{
  "d_model": 256,
  "d_mlp": 768,
  "vocab_size": 2377,
  "norm": "layernorm",
  "norm_place": "pre",
  "norm_eps": 1e-05,
  "init_std_down": 0.00462,
  "optimizer": "adamw",
  "lr": 0.00175,
  "beta1": 0.9,
  "decay_fraction": 0.312,
  "seq_len": 1024,
  "doc_mask": false,
  "dataset": "wikipedia_en"
}
MLP neurons of a small language model. Each row is named by its layer, matrix (up: input weights) and neuron, and shows model dimensions 16-143. Each number is 128 + 32 x the weight over its row's rms, rounded and kept within 0 to 255. Numbers have three digits each.
After each neuron's rows, "fires in" lists the words (lower case) most often at its 100 highest values on Wikipedia text that the model never trained on. A number after a token or word is its count.

L5.up351:142149191136160116116123127112130142134149133127096131132125153105133151064095105163131153167118093116146163098126115154105174110115157083155141077108183113100135104118129132117113052122141087099129182126150125165167149188035103125126119115142106155141138089120120097133158106146118147126072078137138127132150049082078123104121155146156162181111148189105102123135098105174118087088122
fires in: "and" 25, "of" 25, "for" 12, "cultural" 9, "architectural" 5

L3.up349:162141140143105161132108121142069130116168072204105114138174147100113118090164132147170100194158178181111128206142132141124134137068213092169116147097174056136141154168104226105080122091120139110130140163142141142151059118098078135112098125161123108063099101111123086099158134103109140085121157092131192141091109101112138138184180137116198153072119158158104146167144087134112137177032
fires in: "the" 57, "was" 21, "being" 4

L3.up67:133115158130145167122168129145109141108167127122094098077126134131174137114185089162130125126109154145092141079129148157157121133121113088129114162117161143098136168114120130113138106120128140140085155120069179175138061156127072103062093171125114118111206158101116143113108183177124124159175061086085189117110129074132154113141112105131105137177090110130159085116179148174132111083165
fires in: "he" 62, "coming" 5, "appearance" 5, "appearances" 4

L5.up150:089088186111143125121091142135099125115148103097106139157124147088147136156226158116155139128110071150090107094114121092200118137153130128145129099132148155118132111137123132069138110173153190115106168151116138142163115112134127159123129109115141095100069149176133125086164173067123079120121090182191121126098075170115161100166147099092124128184113135090103068155130106145134131120172
fires in: "i" 25, "it" 14, "mitchell" 5, "ita" 5, "if" 4

L3.up61:107106132165145131123126114149141169124124129146095113114127134177141116158097143086108119132092138132131130150107153132132150143132157098111183102158092128140129130077160153163121083068094137091131147185093161108149084198166102135178163163133086047102119182146092090065160071109113168128132170165151135107158083085112123170147151127127159129132123073099105150166150133132136151138138
fires in: "on" 95

L2.up130:156102135153112136106159146120134153084179118125098128081157178135174186082087106141126096114103108129168156191160081102117178150112187088176085139076147095105134173136148128130134179144118088135126111134110147137090114104096125140155049176170129133115134042117097134044168058130140070100100160089095140103091113086101100131107157127137159132148129155041132123115178064110157128155131
fires in: "in" 31, "of" 14, "on" 7

L2.up455:113078136141093105110140129114084108087105111146130098158146084217111129123098097110205084183147113188060127158162100061124159140129181167105174153076196118096104128103107179097073169119131143133129098157125183111159136121114122113128152133122125092109129154155151095114147099133093095139127105102169063104064119073136126094137129166117135116181104096068131177167158176079135144096087
fires in: "known" 20, "running" 10, "working" 10, "operation" 6, "returned" 5

L2.up667:122087116124200110172166120162145129081119117153151109046144163152124132117110132092139106125182129126074129112185118099099124143111167040153208149166127127103125094157119131109182110111137224122163119153101147067160087175089119138137065127144108143094163110133094085094130131169098089090080173101172125108140063107100142144136101082070145109106096128101118149189137115104084146121158
fires in: "on" 19, "successfully" 14, "off" 9, "offers" 6, "successful" 6, "directed" 5

L4.up363:174111128134174085125133138177152194095175106139073066071145142125114162111132108116137096100131060113103094089229170076156127156108160088161125168092132133102103086103101210121147187100123139160141084105148130082108149146082133151097105157164106151088164165157080136114154176099179101157105170125118109121159129130120131147103092167097140121126126105103098112169073117108105106148092
fires in: "same" 19, "of" 11, "next" 9, "annual" 8, "last" 6, "to" 6

L4.up337:100102174179139073106166144165125067076142185098094055106153125194160130103137143107168158137165129109125137096119110147131114119109144118087110137081164075117109110172121161135109137071078141138146173139075145141129101157110118143100149165167124125090103142061089106105175062166173132096121111165074119099191136125150162168053157120134137138106139113148202139155127168167136095084142
fires in: "there" 40, "along" 12, "near" 10, "of" 8, "nearby" 6

L2.up60:095099123098172155141131125174125100115101080127120109079099076135164143180169104112148117137101159132111170187110144053136130141183137120125194124081193122100125115125059181123153164095123185159153122154087090106087115113183126134116181177146136061113197167129131192155108099117145126129144105154159092120131085068202185199084111106132092073106116104161122111188105152117143104111127
fires in: "one" 44, "this" 21, "each" 17, "another" 13, "next" 5

L3.up594:097210165121156103131138107133183196122153135097098125027134182100135145135184150140144087132144127110039134154124131076085185135111109097187120154098093144110077129078093188132108123071107191145132161086131114117151118175123092172129107153156119154126096140112126182098115163120135124142085163103169141068130118071110153160093124165056100137108124134142079091151110183138096153155148
fires in: "to" 38, "of" 15, "is" 6, "a" 5, "highly" 4, "has" 4

L3.up543:171157159114159119093145159144153149091206187117126107123134198093137122095095141150106131122192079120138134155185188120130109145083102064140127132153152121131118131110139152160101109081061116116150104186132173161131103101073094140108052133138139135077111111131128197070169124099141131194116155141098095078104150117133123173160146118103121212115117185113177074122086105102160166139157
fires in: "in" 22, "of" 14, "for" 9, "2019" 8, "2" 6, "2018" 6

L3.up129:147090116123205089156201150118119124163158185101130082113147155099166114116178131158100138103080079112148131082134131137164128123128114152131175158085137098101124136094111153118064080121117126104153160067081190207126100105098112141075078145138089049117083173118102141114123079119137100073088179151141113125148078123110135093160145187114160171136123157059120117184133078189133113051162
fires in: "but" 42, "however" 18, "i" 9, "though" 6, "although" 6, "it" 6

L3.up734:079101120141142133105151112177118120104172133143092124137120177095174127127170121085153160168142124117138164064142148080187142096115163114102217114100110137140127119108149176152102122144091137127071161072165101154181121066061248161121112148153120171088095182122062137120161136158149147147124084096089134133119139125111136120098116170128126161131107123101127066099146174133136101107171
fires in: "who" 41, "that" 6, "accompanied" 5, "which" 4

L3.up733:101170123156188145126110135145191105125148074147103111055127215075130185145177134056112117131112159096100106175160137117118119145122148085166197124089144132112164158072167123172146114102130166128145168146115126123126123088078144163159182123141096167116161084114125131065133172129120139113056154113136122135137049096153124148130124133145129162088155158149173107134121181149096072181098
fires in: "a" 35, "to" 27, "introduced" 4, "increased" 4

L5.up262:060110134151132139102149105119114163109118113168049121066153151099187136137195152154147147105172123146170114061130125124127138110146240153165178129129121138097125058113126146175133121115107061195080115118107052137113135163097134150133080127096124105201105129150121147127107153152112153120094132060099126137153105177110100141108087132199115128149111122119107104153133181158133111170136
fires in: "does" 16, "did" 15, "would" 14, "could" 13, "do" 9, "should" 7

L2.up569:096052189099202064106093119118126173088139087109095122133137158161161139141177140172083113107144119171149110101138085080112153126044179077156123139107066098135091098158129126175147103099122122122150083117134105143060108101160134144140074133198120103161113143131054140071185112207139124141105107077150099132199133147147128108115119140099123095123109134095116099145152127132136120150143
fires in: "of" 40, "to" 9, "from" 8, "guest" 5, "at" 5

L5.up103:133154138141155071099176119201132132126183172163073090129143124122170144066182151117122107161154076181094096218179167154152090142144162097183149171098167149143098125215118143094114128147123147129138058125098106101117076090121136171090153159118137136073136195149084127104092120159138095164091123060155119104140094135090127187086152118096186118143131094088098090135133112126127166141088
fires in: "of" 41, "following" 17, "during" 9, "throughout" 6

L6.up39:111077111168108083009089100185102140162158157167117052087115078129079166141114175123120162125089143144142172155116201119174115109170129129145149103135180123166147040161147147069143086092140175085126167138086151086173142105089170151116114183134124161104138179114139172097149144160179113124141121135086111152114101123113138130092128053153171111083148136141091044172138108127097078097093
fires in: "which" 48, "same" 11, "what" 11, "that" 6

L4.up734:113156137101138122147218097179145090102135171089142144085140193171116131084099159097109153120111078190126080195091137129145101113127134078122114093109050120151103108157128208220131172182145117131117133125133086113088048133124136143124112137121166086121154147118135103115123095177110160134080099091131153083143106202124145171164148108116159110109104135108133047148090143097110170139082
fires in: "of" 60, "1st" 4, "83" 4

L3.up118:111079156123178155068150121170110162088111129099053117158155099195169106098125126157153178138101116137093104085054131144133107173098189117116173113073160062112113070133138138144136168086162167091128128121135124106118106050125137145119149155139090131083127139064071179104168042095166139095142118125087163133138137114174140131066127063165138105124101173114113137111147095149079130118156
fires in: "there" 40, "years" 26, "basketball" 6, "1982" 5, "1975" 4, "this" 4

L5.up666:104158189184190135140121160144047124108130162142135113080131181177140134144194079104147089150190075157076182100106125162135109129139161110114119085165132061117178142154108102096084120110082116155114129145061129144051138161104133200134100099132137141104111116118138157125149113092166117088165156123139152119124158124124152128115139139155149159159124143098122148133149144207153165117135
fires in: "states" 46, "zero" 4, "sarasota" 4

L7.up256:092134104135105132145162124145116146116165127193131061135112133117129160215140141117148054156104147107117148221133110174084105107088187189133111143138083134090100150161169137117083091088105087119129081115107143110058119160124186143128050135175169118128063123121104112113204126100113116137122141098104106125151085153133115156091167125107160114146173147115187091132133065142125115169153
fires in: "at" 19, "as" 13, "in" 11, "became" 7, "previously" 6, "originally" 5

L5.up221:123133166169143095148141158136136078149147098095085082075122108152138166116148136131126094127026088149109128124168098095151162121118106109171191142069125153136196080113133125173163138186156189104110232122174119094090170115175122161124192141199094130121094078096167154118137144085118102122092150147099131136193077129170115087139171114122092146137140112140153081123100116175129087095182
fires in: "to" 53, "can" 15, "would" 6, "will" 5

L3.up60:123115125109190110120133055114146133111132106172071085109177151116194149175185123146115203139094147117137162119141185108185199141178148084184089138098144119127216061103084159163170046162151125169114135097148112099157161185148119126109151219163108151118082116105095147112154123090102120111127132138080136098182103116137100117086109100141135102053162141098170127144081186143059094150146
fires in: "would" 36, "can" 25, "could" 20, "should" 7, "mayor" 5, "may" 4

L3.up727:210170154108117061134148122183127171110174159151109106087116128030128126084147150113149125085098170130165146119147154105125157151146126134149101097096185095089152098136146169169137158076103090087123119096149094047147139091098147123082135141137095073128110158145167224090224083132165145114065124134116131090080084149117134140060180101120120181113127111087119094142135097082139119070121
fires in: "and" 73, "of" 18, "all" 5

L2.up209:131145169120161087116128110113138094122147135141167133135119119086081106119202125103099176133120107134146165179105121129116135149122151105113103133159102093111162162140091140153078104122120113170120122167112083163089092158095131139123150105192163118144126123138095082133078161125117071076137167199153117145121048156255137108178127090134106129158141093115164108147122130190143217123142
fires in: "conference" 16, "international" 13, "state" 11, "chief" 9, "royal" 9, "national" 7

L6.up366:119115140102131117130210119168149121092120175085152149041121149150140120075163136027142143143149158090109108110140068139112168141124113105163131103144108140096103101102108167153125170145096162088146134117146138119137060129126120143152116132174116117071149170106144126105134073162104126097117159136140144139148106075107120180143161184160154137071118130127130110131130106036101111112094
fires in: "of" 40, "according" 9, "noted" 6, "proposed" 6, "described" 4, "recorded" 4

L3.up397:130051138129089100105156149160128113148128107172159151096121111157083109195151115131158178142124130170080133166154117110156151107069117047071132145071153108148139163153104152047099116118140156145127208126104102123142150096056153135124083184177089170093176139148109189125087150127129115163083143145112082110148123132170147093159108133109184114124125067155119075196123136092158101173139
fires in: "this" 28, "same" 15, "per" 15, "that" 10, "the" 7, "its" 4

L3.up136:105168130161192089119152106121144195132134104106160137150124096071136155148130181104131135111150130141108134072149109135130080157150140158169097075099119120091123105155152120125097052084125143092143194136096138121099131138150057134078107113135125149083110119117150230144157156085255143125101119107161133117157085136107149180082176115133174142175106112097109131181085184121134109122141
fires in: "as" 63, "with" 5, "is" 5, "asian" 4

L5.up510:086134138189131096126163083112150123130156157123099121094136143157220141078158127127181138150083130106128194099092136143141118134104088156149216151146100119119107128120195111124131095133081139115138159138115086164147106121128084167092114150128137098076077200113130100132137050141099078154074135080156113103208096137091120176080113123100152093102168121114162130123088100198122148164142
fires in: "to" 18, "however" 13, "after" 9, "in" 7, "following" 7, "of" 6

L5.up256:112124140143134125078174152105103151091145100132088095113140128077145126154165140064156076152139105165134179101115070126127153113149190145129202067179133132087165067119109135160141122148118107142160095113101108142131096131136108172107144171103119117129152114109152173122096080078152139109071050088150130033155096097094167190180126171117195107087115173112123176136115073152121072095163
fires in: "after" 23, "later" 19, "before" 13, "following" 9, "upon" 9, "to" 5

L3.up586:105151155165131115147183060145183151092119124169137120134130097146133155160062146125160090184168067130080144157124156137129142127108161125092128106107121135136134129136103087099092108073135108156168151123168112177128123153096114166109155160134134150136169095117117090143138156191131160118101114122126123139108065142127154187086130058169227163138151104122162102112077149138100114150096
fires in: "as" 16, "until" 13, "early" 11, "where" 11, "called" 10, "late" 8

L3.up487:177117121139183184150141118124127148128122176087095070146171221082104159149186135110125122137106162149097117099139101087098199139112110106162185106148107114113135128082104133161150082063147171111146172088141143193132128113145099147094108179200105071116122159159111159131123146168142098054112069066159124106132099068103121152131209172134192108067160102142113098176096108230136115124143
fires in: "both" 25, "which" 17, "to" 16, "not" 7, "also" 6, "only" 6

L5.up290:101098141131178130109205152145092075055122176099129123156157137146146132073144165083111070185087123120069137185091095159144100138130144143085110136113091107151134138146148120114087068151071060155118130123173133154125087127151130166152154194063177138139123200160134110092139153167152085160117086129134086074159121146206127170128153148163165118093151146149131104149099191143155111162125
fires in: "of" 13, "peter" 10, "david" 10, "michael" 8, "marsh" 5, "marshall" 5

L3.up109:135054145113134163051118123127107127115127089172146144119083134079144144198166098152143105124150111178193141151136090052133102122092164125132082102122126100113176126150072190067100110084177147179134095128135088174103136065105116120089111165133122154116190122129127187131104077083149145116152163094149099144093112102089155138133150185073124099115125148118125116162158193077142101136141
fires in: "same" 16, "part" 14, "party" 7, "executive" 6, "one" 6, "this" 6

L4.up423:103102139115179095136126136177055098172140102131101087132119172195114134150115110109154121114093138139073102141161169085129119141062114138133113137146175053141219124138110197113140123112114150136151113143150150079157130067086084144088171152112157141127104142104135089119155180175142067076122093185102110126125133191140169167105124174106122177156124134124109095088084178199098159148073
fires in: "the" 84

L4.up335:114156135101210124120149144204130079096153106114071113081104182170164145158146151120139123194094125103108120130133083120108130134074156104151115103136085121129115110097138191131143126119084122097144164093109153063131054166089154110115157142122094135014068096089111129145187096139061120132062048143164124074165111110112135143108177097167149177097127115072106125173103162095147136167165
fires in: "of" 69, "as" 6, "and" 5, "by" 5, "for" 4

L2.up240:127115138175166180118120100144102130081174155127102104032126163097104138116169099103134179137117111077067163199144115135148191139107134110163097157051075130138173132088149109127156077101132154121084108110136152142100149172093140163111128138170107147128173052136147148079172144109097138106070119080114109052089153087137123126112104182116170117139112144086148091146177091165140079172115
fires in: "to" 43, "assumed" 5, "on" 5, "associate" 4

L3.up550:108138175138227147131161119124137158145109124064082146142119142134186157121120128173137106154087186194104131081058112039143146133111140102127111119067137126104171110123148154094160090118127145146138170107159111115087150101093110137143109174189143134110108088032129165122104112160131107138142168118174147112143157068136181142090140115124153118181140089163103110147124111166147182085157
fires in: "the" 77, "his" 8, "this" 5

L3.up117:114153118125128145112130159166149124145145135117069127097138119066063168100186127141154107100124162106151073130170072090129138157083137136132147098013123133127127128119153180197118083096133166095151157098090148127213153075089064171168153167124112090164080143180149158094103100159136178093063070087115133138089097120082127133139112130136121124089109129106079085120105118122091150132130
fires in: "and" 84, "as" 8, "to" 7

L2.up371:057151166170163046101178142165109074165127106066131140126138213097142124088167180107139105108106093173167145119087074123131134140107131149135139124126088106133150151208102099119133108126119101166154137116088144176135097084148104140089168117160081126125145085139108155101145136149106078132108073140150128108134103135159160202080108062100143120172142090100208123122178115126149137161147
fires in: "with" 71, "by" 13, "after" 6

L2.up387:141151134109214095135184144139125201096151132169164123100153171169103130104157139101147108122062142156097096101113124091111124132075132101162089066171193129096190170130125229118097116127133130079040133193166159127126079149071082147100123114121075137156068116080154150104120126119105098087121147140145189118114074154161139154137113130162142204120159093099110102141140103149103157123160
fires in: "the" 96

L3.up503:141173129153173127112129041125090154156148085148154149100182145092091134092178134153124084179105121126095137136104147157169157128121125080156167115119139142113120168181150115108135128134139154136124135165063133111139141151144077157050130154145111165088079125102083180147164127172186123138165161172154187160113124129106163232106109125103105119114121134159107105124148138112119139128104
fires in: "is" 86, "was" 11

L2.up762:095069135155095144125165135200124106056166118179158137136164100113127143199133000127120125217091078151122096086115133068153097115089155129163139159160138128074138122091129158125085130150106137092150096131106145092135122074080110131138109166113182121097159119137174138101151137112152111136056139160196146153095128084092142112088144164112195119097092114118130098140125135127082130146153
fires in: "work" 22, "works" 18, "working" 11, "known" 7, "published" 5

L4.up186:135129160157154164111127141137103152092194078172163133111174140108100185148131113104163032199128140102130176145166113084159101083106120087147212099115087090074123166101109151164111127116137175159125103124155157105171074159095192144163130118146119094143135208090119116099126133135136155109120144161136094074147123113119155098087193149131126129100135092062143123171111121101129096160101
fires in: "in" 24, "on" 21, "into" 10, "off" 9, "of" 6, "offers" 4

L3.up663:150168174119106163105209117142122120076160106159131142148150090128118117157165129048145129121086128110094140126151137101168147141080142120094164116115191129102202104203075169168114186140058109128135074080135095107094118098123096172167152180129152060137195162120166141077133125134133103087088134052171141128091115145132101151126136096139152142115083103092089109118090110063091135141140
fires in: "and" 52, "all" 14, "of" 11, "until" 6

L3.up697:113100208126131107128128129112129107123126082089156116150083196138158157122198131180115113189140158156058115177078144099111113145080137114159114108100167080140171116203152178150110111111106126081109174168161133105147127063132081132099124204156127126094130098070139158096188126159123084108162100110101196131131135125083192168178103085124145154162166114103155109139160088143123164134132
fires in: "the" 100

L3.up251:122107159140115154098131103178142120125099163112106168133097188117102154158148161073113096137137137127156141097171168122162111078128139128110111125105124152120138115162180129182106126111093149140137167154126130086138102166143091128111186155115127050151129105159124132088192147161126139147034088149131156140105143229134105160118115069119165136125212114104081128135059139079146128116149
fires in: "de" 31, "dehradun" 10, "of" 8, "defense" 4, "definitive" 4, "devices" 4

L5.up499:121149148167093127088144150172118061104181135124056114156148159076143215105109148068115099152115148185123155139143125132124108159120172107214132088064104086141144143140145170137109160121086126153160075100152126108124106195128101173162139158152168135117092099113112156100143107126158102140107154126116114118144121078098114208052138089158108149119162118078128122162085130108139127130157
fires in: "in" 71, "international" 5

L3.up577:164166113167125129126157110164117177135134083083156150132111162129109144110154139092165143125099093125051128098168131148127124150117156072158135119081187070134093050170119155142087170126127154129139166109085101099101062146085185165094162197132148144109175118121132165077202197142119133147086115065153099067136141121100148170161109130093076145144129132064163129138112106108087076156141
fires in: "the" 24, "of" 13, "age" 6, "and" 6, "had" 4, "living" 4

L2.up685:111097163162072161089139138089069177109185139118159108102137117137152102159131105109134124128104086097064112147155159079193136120130128150121096069140112123044100175037165153102158128159145113142102084135108203185140084139114124125125090165105148079100104172127145186123148091079080133095149109058123145141117103078125161074150170136155159128149118138060140098103169099126131104105092
fires in: "0" 28, "appeared" 11, "appearances" 7, "commander" 6, "appearance" 6

L3.up430:101159155127167102134127141137117160141147115135135080112148131114144142091183127075157087132058159166141150131146126076150120158157191126134124073087176136107105132127095194111158088068147164090096107124072177169119109102128157138101112172188091090137122182159077162107137117140151102039129092104158083130071116089121133141122199115146147182066132058080065131132123137186084089103177
fires in: "that" 56, "this" 39

L3.up316:090143160169163152084136073163154071107121105085108104122141165172098171137143136054116095136127099114156101090110077140108150117110132095179159104150120153106169140156161145161118159141172164133140100125138116125109125153101131149131168097183103172117090090124096116051151081160099109135084066128124136155176156137124137148072143123125146121081175147075177086136143157130100087160146
fires in: "to" 31, "in" 29, "from" 8, "by" 7, "between" 6, "of" 6

L3.up249:114164244126167113100101132132151136117136125113041128105118194157117184147144155105115169141160139144153121137128104151148102120085124099114095047129116100111128094135070152179098126151097081147136117127157154125092064126086128175157077128220115162143154077120156180065154107077200097166084088123142089077180146142135128116146129122105184184138213167125103124117095126098127119156112
fires in: "of" 73, "at" 11, "madonna" 8, "representatives" 4

L2.up73:105130195107174102132220094185164120091136152137084019109170146117125133130208164106145103148161112107070179098114126130137180130085137054142125154113126131129091101150095163111144119107126178133155116079112084151137134179109125176067137114151140082107168171128124053120091093156157102096073115110150089141131072151139126138109163125098143089073125106099150122099092136124083107087103
fires in: "after" 26, "later" 22, "following" 21, "further" 12, "during" 12

L2.up541:121150123158177077163156055153100153088188112141113101108157144123120157094116159083153070171169132118083170091121120123150163142121160100148123082105120087120083158176097172151097189111167071163161096103107154111133102130103137175105091140207095145166132039104131118097138075149168114114098143093115122107104052132144146206117109147115162140113080144100119115154131088095114121173083
fires in: "former" 21, "during" 16, "was" 14, "is" 10, "early" 10, "late" 6

L6.up286:090134180174158049126148132188149074123177162149060043110149196136119150119154121081129114138128045134132117155143059119112159148127134102156134146106077110135111141175146135119124144080128114121162129144076107097133119142132129134136113126178108089156151121175108199126149119115084080132124108144169117078193091057112085171140095122122154080123146097056114130142140083139190148156128
fires in: "to" 54, "for" 18, "of" 13

L2.up292:112105134158143160118181146111079134132099094147183127146165125143149127150090113185168165168140163107110112104054089123083134124077140102152147109097152116088138141150145130097147151178122118153150154157105153139126129141170104175104117110142122147095072101067120124122128163113158095151070142110137066115100129127109130108084198130127189154141084133189179132111148127119124098093155
fires in: "as" 36, "became" 22, "become" 9, "remained" 7, "considered" 7, "asian" 4

L2.up524:127123129144162121089210103086134154108150205147182132125148109068147190156113141130199162104162106112109158069084119041153182128115146132140078087142130115124104065148153166155162180121107132072167120184148122121123091143131107145114149165112185107086140130128098119146131116125119136119143131132133116129091085086120133135114141119149130117101126121106186120128125201174132174122136
fires in: "four" 17, "three" 13, "five" 12, "few" 11, "six" 8, "eight" 6

L5.up45:072111113173139086076150068164073163054179130132113094115104151098161148144154116084107149147086086136115172199155171099175132147097193069126133112104131105124119140152109195097168092110130128082127184097076127127146108090126121157099108177130087185087151142173148210127149167153130076112114151083098128137085080120121102136136084207107118116144108104150137106130138078137148135117198
fires in: "this" 22, "same" 16, "acquired" 5, "that" 5, "squares" 4

L4.up549:133133170116147098064192146139103162104124092142125122139118140110148186170088151137156201115098157171147124140121108112116109132081170111165139084121147055097169100171118145104107161164122070117126131202160131107136093105093145185136098150125122102129073114103074135083162122169071115116090087112189100163168141152173148174139129090122178120092134110150147101108086141101120117139152
fires in: "of" 21, "at" 17, "from" 12, "what" 11, "washington" 8

L2.up149:086142174146110103118156131114092152126157127097157078106091178171126142113099078143191128140138152214119144070067066144116093104126152119124180103134050124137181075124158124169061152135052148109093124119067119118168159164138147138159077110142152154149099070190125138125150138145142114105133106098156143147120147140092123143118125078140146181134139086145162160096134118100124140086154
fires in: "states" 23, "spain" 7, "indonesia" 7, "africa" 6, "romania" 6, "israeli" 5

L3.up203:097107179096122159114154092136125182131149124145112087107124134161111138155126181101104135126127134204113129072135112116146122146096162068148116194124114101120138106121148187116094105068128144105141135150109131088117080151163079133140066180129159096106103146136096182104146079105127140147134098155133094118212145130146115148114159133060095106117122118162139105113116141127167141099173
fires in: "at" 100

L4.up603:153125108098181181138135084157093136086159083173162130142146086102092129166099062092124114198089122088096172106094107128148125081177084072114209112056101156103158145182122113111144080145150076100139117150067133141137119121106154192089088129120140102131123107094097171138180160132136131165074160099130186151130117085049180134113161116078171078151130122143197116139151078118125049106146
fires in: "as" 17, "became" 17, "overlap" 7, "office" 5, "graph" 5, "department" 4

L4.up604:060117156124142078104127144153137110102188110129053105078130187153116141127189077179182165107086146101158142136132153047150161118150102109151143131077103130121163106100183139089146141160096166095134098121137176100094147177159143117099139159231106145152114127112142144108177144099174042146075154153060104107196135134172124134189118088182169173066159123096152058108142097138102095084133
fires in: "to" 52, "ratio" 7, "will" 4, "ratings" 4, "https" 4

L3.up449:088129149120107119088151118131106139093154128120151185115130128077111155117143104092190113125121146159128147193137111090093134135167130138127133177127091111109123133173156159116116138160109142135150115133154110153138150174156054148060150179191099104086121148190117187137149180176099160089102100113163121165179050108110123172066142097158207091091124103128145124144093154120134108196074
fires in: "through" 18, "other" 13, "of" 10, "total" 8, "various" 7

L5.up512:109145125117135139098194162186129125073139156060103122171108096120136110097127113154131198154121124151107137126107133153127140136124148088073175161057129147143172072177133094124085165110064125105107175090170185118117081133141142159068153170196116109106126139165127116075196126118174121172100105109083168122164117104156176177142185110168134088052134107075178106124121133115095146073119
fires in: "of" 29, "more" 11, "following" 10, "average" 6, "many" 5, "there" 5

L4.up79:126138150127161134149137085137123117109140110162134113118123200134084196167214140142148124127169091103118118169146120027219096103083129122141168117059145087100111108138135091118124099195131164094092136147131158151143109098130149170120165173148110119116177188178087104123129110103111148106107164135146140124063096177162150134128152203138111106112145112130079096112124161127147073156092
fires in: "both" 17, "full" 14, "same" 7, "winter" 7, "all" 7, "donald" 5

L2.up538:090138141119170145136095140101114228138164153157124066067106179112171095103125148111093153174114158103150121092111066114098181114063142104146134125144135048142176178092118111128140069115090127132121130173085160117112072167111108126123111157197112096094093129126164132088120138094109107125162167157182175049117101081142135174074134135081126118117143125088171111137176095150139140169192
fires in: "in" 37, "for" 26, "via" 13, "on" 10, "s" 5

L3.up233:042165128223163097141153101151129138124123131092090086052197140131178136169107151109110172127150071145091148117180146150139135109147191084177197134130200131133128159134093114119145097169138157154118075130067138140134086138112115109091084152147097114070112132119058110123099040119133137153134071119067178087157144118117153131130138127110162100094084136074170147172115120146086144119101
fires in: "began" 17, "after" 12, "before" 11, "started" 10, "years" 7, "ends" 6

L3.up475:095147172148182121108176138223145121115202103179148135122128141159110144132136122098100105140177080127116124153175152139182148121124140106118155096107117145141107137128156163127096151077167107097131053083054099107100074168140122201125065156135136125077086076103127208090108075126125161186134175134127089129169107125143137128113142054096137120133128098085142107137093119133076186080156
fires in: "in" 65, "on" 8, "throughout" 6, "during" 5

L4.up83:055141157107152183129108101131107188069134126177101150113196138170201131171161064104124143115139122085102116117150118054185159156149145097123170129116116108096148112127099156093128090139128094176081110086142097153085144120119137137113123139122115162130115142122141228120135118102094114094115099092109143040138089136151126173137099138151147153143172124121095115136177120118158052172178
fires in: "will" 15, "would" 13, "did" 12, "governor" 9, "should" 7, "background" 5

L4.up563:077138186159136126150181133162120177139126060130139104119130112122163144099185139148126135065113155147121102108100084118108133142134157118108109042121143116108110099176085198119129142133144099092103103103092132160152119108064143126163104200128101098118137115134092123059161115130139088132124125068128187144074133102107131158083126163173215158088123109023088134113097125106097140141102
fires in: "and" 99

L5.up424:143177203124163134118159181156118129143158134065097129094129172077173127155142156130128100126081070109115145123076131075088137126113132091083097122090132110089129163158115130214118090121098085147104174123145163130174127118125116173092117209186071144074123122114142122153177096105156087143133065128157187092169121104118142129124100142132088195152160130127098123208079144125175158171067
fires in: "of" 32, "the" 19, "to" 8, "other" 6, "in" 6

L3.up381:117197170132189139098186123114158121100182118132165105147129161063088125113120151059134143168164134148149120113153180073102113178128141142128132133123121108107147061135104164187135096128180116104123165107187128108130117153130074139098140191117109128064164124137095122121125148131187155058126132106146195112146110096130092143150155063107148142177143108070105136136077205099125128120150
fires in: "two" 28, "of" 15, "three" 14, "four" 13, "various" 12, "non" 9

L2.up119:166094167136152131108128120168074096133115131105170100174098129171110088118185158145123139190054131110113129108172104119188150111140119055103208082100159086102139129137095130099124082167160118090122141163119151103162160149120124119197147156143104094115083141041132192095122144108134124174143091131166127134125149159156100153156157094140150151110119150135113082117137100197141120114090
fires in: "7" 36, "6" 31, "74" 6, "71" 5, "72" 4, "63" 4

L3.up168:063104166121132126087134128158125170126154118098158106136104084113209139165156161052084054091080101147144155123167091128160104120110156165161148115110132097099107146133126151134111076079133129122159156106086097150146083112141101132148120115183095123028111141104131171124202141082192071168112095098161115185185149094130149175065149074091173136092110106136141113122126154135076118125145
fires in: "after" 23, "which" 10, "inside" 8, "as" 8, "following" 7, "with" 5

L2.up733:127139141140206136131090123137133125043138100142131120110093118181184097119177097072103140159142175112093116103123144131139142116151122109106185126126100103124160172121154079112097115110142121178143138187089120159116127159096128149113133137159105135105179136100095086100128147188181070187128104132129154115188083161144149131067106110119175171130138151099166112213092109124145158055105
fires in: "34" 24, "33" 15, "35" 9, "44" 8, "30" 6, "56" 5